python train.py --n_head=4 --n_kv_head=4 --head_dim=64 --activation="relu" --norm="layernorm" --qk_norm=false --attn_scale=0.125 --bias="all" --init_std_down=0.0144 --lr_mult_qkv=0.5 --schedule="cos" --batch_tokens=[8192, 16384, 24576] --doc_mask=true --steps=9771
MLP neurons of a small language model. Each row is named by its layer, matrix (up: input weights) and neuron, and shows model dimensions 0-223. Each number is 128 + 24 x the weight over its row's rms, rounded and kept within 0 to 255. Numbers have three digits each.
After each neuron's rows, "fires after" lists the tokens most often just before its 100 highest values on Wikipedia text that the model never trained on. A number after a token or word is its count.

L5.up444:101093132099107127148140095135166081158070165158136136168124150140136084142147113130111158138141110107084110132111084139149130125124140162154108071118129157132112178159150142150122162140138131117127111093071082121109159099142142122124101124133116124151138124143113096136083151123182140144124149113137132106130193146133134166131081131130130140118104119099101129137121136131139151159156172150131106096129129136119186138115123110103097149139083134118130121178169128144128063166097126156107135120127110101109129146102116152141138142143139089113121150141090140124139109097092150074123132149130084147116135139120130163138165132106137136115086090153117132133111135152066111113142
fires after: " J" 38, "M" 10, " M" 8, "J" 5, " v" 4

L7.up223:155127153086168124169147128088131112129154150142114103126145106111121099115126116139129146153096102144172132130110109088078137153129144128147148107088121177104074123137107089154196158075140136137103145154141075124133170146156145127134114096133170110105071116111111125139090149133123096113119140130161136104109108110100127160153109138071128127109156134118113131150110142122119139124123120126124100104113128121094151097103090133095110152171107128121153095169119113128075142120157156167117119125129155143113132159117137130130138100096143142123153096160150164132116133156120101121162127165141141128136178106098101133131154133120097116131171126135114160118137125175091110186177
fires after: " M" 26, " r" 21, " R" 9, "R" 6, " sc" 4

L5.up599:183102134175140150164136140115124130129106143154151101151141092136121103105120135119112121096134101069128117122145107098113150110128070079159127135081128150122119124161150112086122177111148169137056140137121150130111166161148119106159191095115160096136135176141109164091177152113113130108095135166108126159155077129136081137171142152088164141123126107122080123123081098110114130140125115151144086143137114158128130096135078120119131152125122085116121118116156104124118136124130114131104122170165116142157118130120114137136104133160129075153135122142133153139145163105130141129152136116120118133147122067148110110143148105135111121146145126127125151117114126126174108156117
fires after: " In" 14, " R" 12, " M" 11, " C" 9, " gr" 6

L7.up884:161102084157131148145160119142132125140145181123152168153122158098107134132134120073117146123132128099148122173153133111170121129101149131081133138135123103141173121130104104139106157121161127103126133122116080110163121087176126092161139146124111101108187119129137132112110150104132079082159106132106111117076097157142115134145132151132151121128142146116090164117141155135166139156144104104172108072165133155134149124120141116107131111134148137130132132135142165118115100100107143144120141079097115165175091124102137116152141173143130142124136128130075137120125156094122114118153086123113130080195162095075138105137143135115126139118096154107124133118131119129117094077137
fires after: " M" 31, " B" 13, "h" 8, " G" 7, "M" 5, "eth" 5

L7.up166:135153104143132108145123107114129120174103137124116165128129096138109073144102108110149136116117135090134154112151178115079087098167143113143123144146093157105113156140103140119121181156150114113173120139135107099131180143172110122133123147113141076144077121130122151117111114096118117095100146143116139114151152186109071110157100127133123125150148093136066137135149138158111119123111150111106075123129093144132142133120138169114142127195130130146148132134153112120115096107164123154093117096135138118141117126133155190123091116117129104149131153116088171146148137105185098115138134111152139119143116170102140157120123172163152140138128128088141157096117112142088145121140
fires after: " M" 33, " J" 16, " S" 10, "M" 9, " B" 6, " m" 6

L6.up64:130124142153131161126083099119150132145101143097177123132171143184136128118122120106126149114154131085121130131135105142111068150155118169149071176125142125143091170157169112131080110128163118138169168121147108135147106113152136113123116101105150135111092140141132162092142122137125141112108170107128106117120174125132130150097127095106117106130119141120139119117150136145115150138132103080072158124117107140124170127124081089112106102183145156109122136159135127142121160087077094180140114164111146137148115111095118147114114093102157115152145143120140105121107134122180122130183070173147124106098154134142101138104131141152130140122115154105145130142115113126093133142167
fires after: " S" 26, " V" 17, " M" 12, " N" 11

L6.up113:171140162115128153176142103139131120113124121146125125134144147130179159124152116155178126088097111069115117092137121151126167150107106131127092146110140127110107126075138136149113152086150125131153140120154119105140111129158122109132087146174153139139143143062100137152081112105102094100141136147126128114120126133155083105125155123134120096081114101129138146158150122134140067127131158122113126123130139185120125130145129153112134092139083118128141151103137180145115098118125135135164157132153151118091150090128153160114131177153123123109128110180119105132118131134196157103127111101128087157113087107117162126113110122137125163095119134091129164091131121158114177095111
fires after: "'" 15, " do" 11, " Y" 7, " sh" 7, " y" 6, " f" 5

L5.up725:133106144081193166150125138148109125148129105132128134124132125094116104116139152100121141106146123118140127127118134122162123113126127161141141171114119152161125150100140106110141183115176176149091148082141151112123152153127168086174140099073136177140141138099153114130129165161160126130128178130091103162132139143161137111127085142103152109120123170118123143078107102132156132095138094077100137120104121100122122065135091132104138082126129118173086117125155116127134130078124140155126127139130173119150099096153143150120125129121140144131129138141155134139085141125151133131119115175107122113161069095112118129123151131133104126137067120158126167117106115120145091097130
fires after: " M" 33, " C" 20, " c" 9, "iss" 6, " In" 5

L6.up39:073112140147116129133095116128140124142114129125112107128102101115141105152123127121132126145167138137111082143122113161126130162172106101166091157127134141118195126120154082119110142132136118131126129146120132160127121116127091114096169159131165119131159162112087116122119115086137099057118111120137101155134127158134109096113122132146139122163164144093135179134122149125115083136096121136139091149119093195059154160125072120141096166109121157130142100109104104141157114112128116101166122103154119104129151185092153129122133150106160134108143113128137138175133115114141104104141150125106180153151131110149083148151134153112147139159132153126118173112106137165093143092120
fires after: "–" 16, "20" 14, "w" 12, " W" 9

L5.up153:105118126160133084157121089131138118166158095151142103158130149128117101140142159153085125101139135093136104147136111125158117155176124103159084124117121130137112129172142069129142159117153141110136098120169133147104129099136141089115156087148113117112135157167164118094149155124135118095094146118089161150091139136128115133131142145164132105164120130114109129124140107106088061149105085130102098127151172153148154129102085128125084154147128098155144152103208151137137096164177128145154136147111117086096111122110121161107136153103091139130131113137133129147112125122131099116094122105086147127130136140105095119117144161121119137138118168151125182129083130146158113146132
fires after: "20" 63, "19" 12, " ag" 4

L7.up67:162163153135157134158125126130117138113119110102121120126114146123129124091134170135145156110113120109112111113104144133168180137110094137104145149096103138070078139102105148148106117120151162151112133147124152100160125127109110142130106145136149108135153091089176097106138143138121116127106181165109151136102172092134118134120192116159101156114134130163142120129085138116093069110134128131115129173136112136137157181128112165167101138106101144150136114095140185140133087128116122087134102148175100115139118115152096147154123084092123164125125139135123144132078109112110127148126134112137115162117162122173127162170116118089160143135076119115152136147098113161146096122102
fires after: " l" 16, " sh" 10, " He" 7, "oll" 7, " do" 6, " pr" 6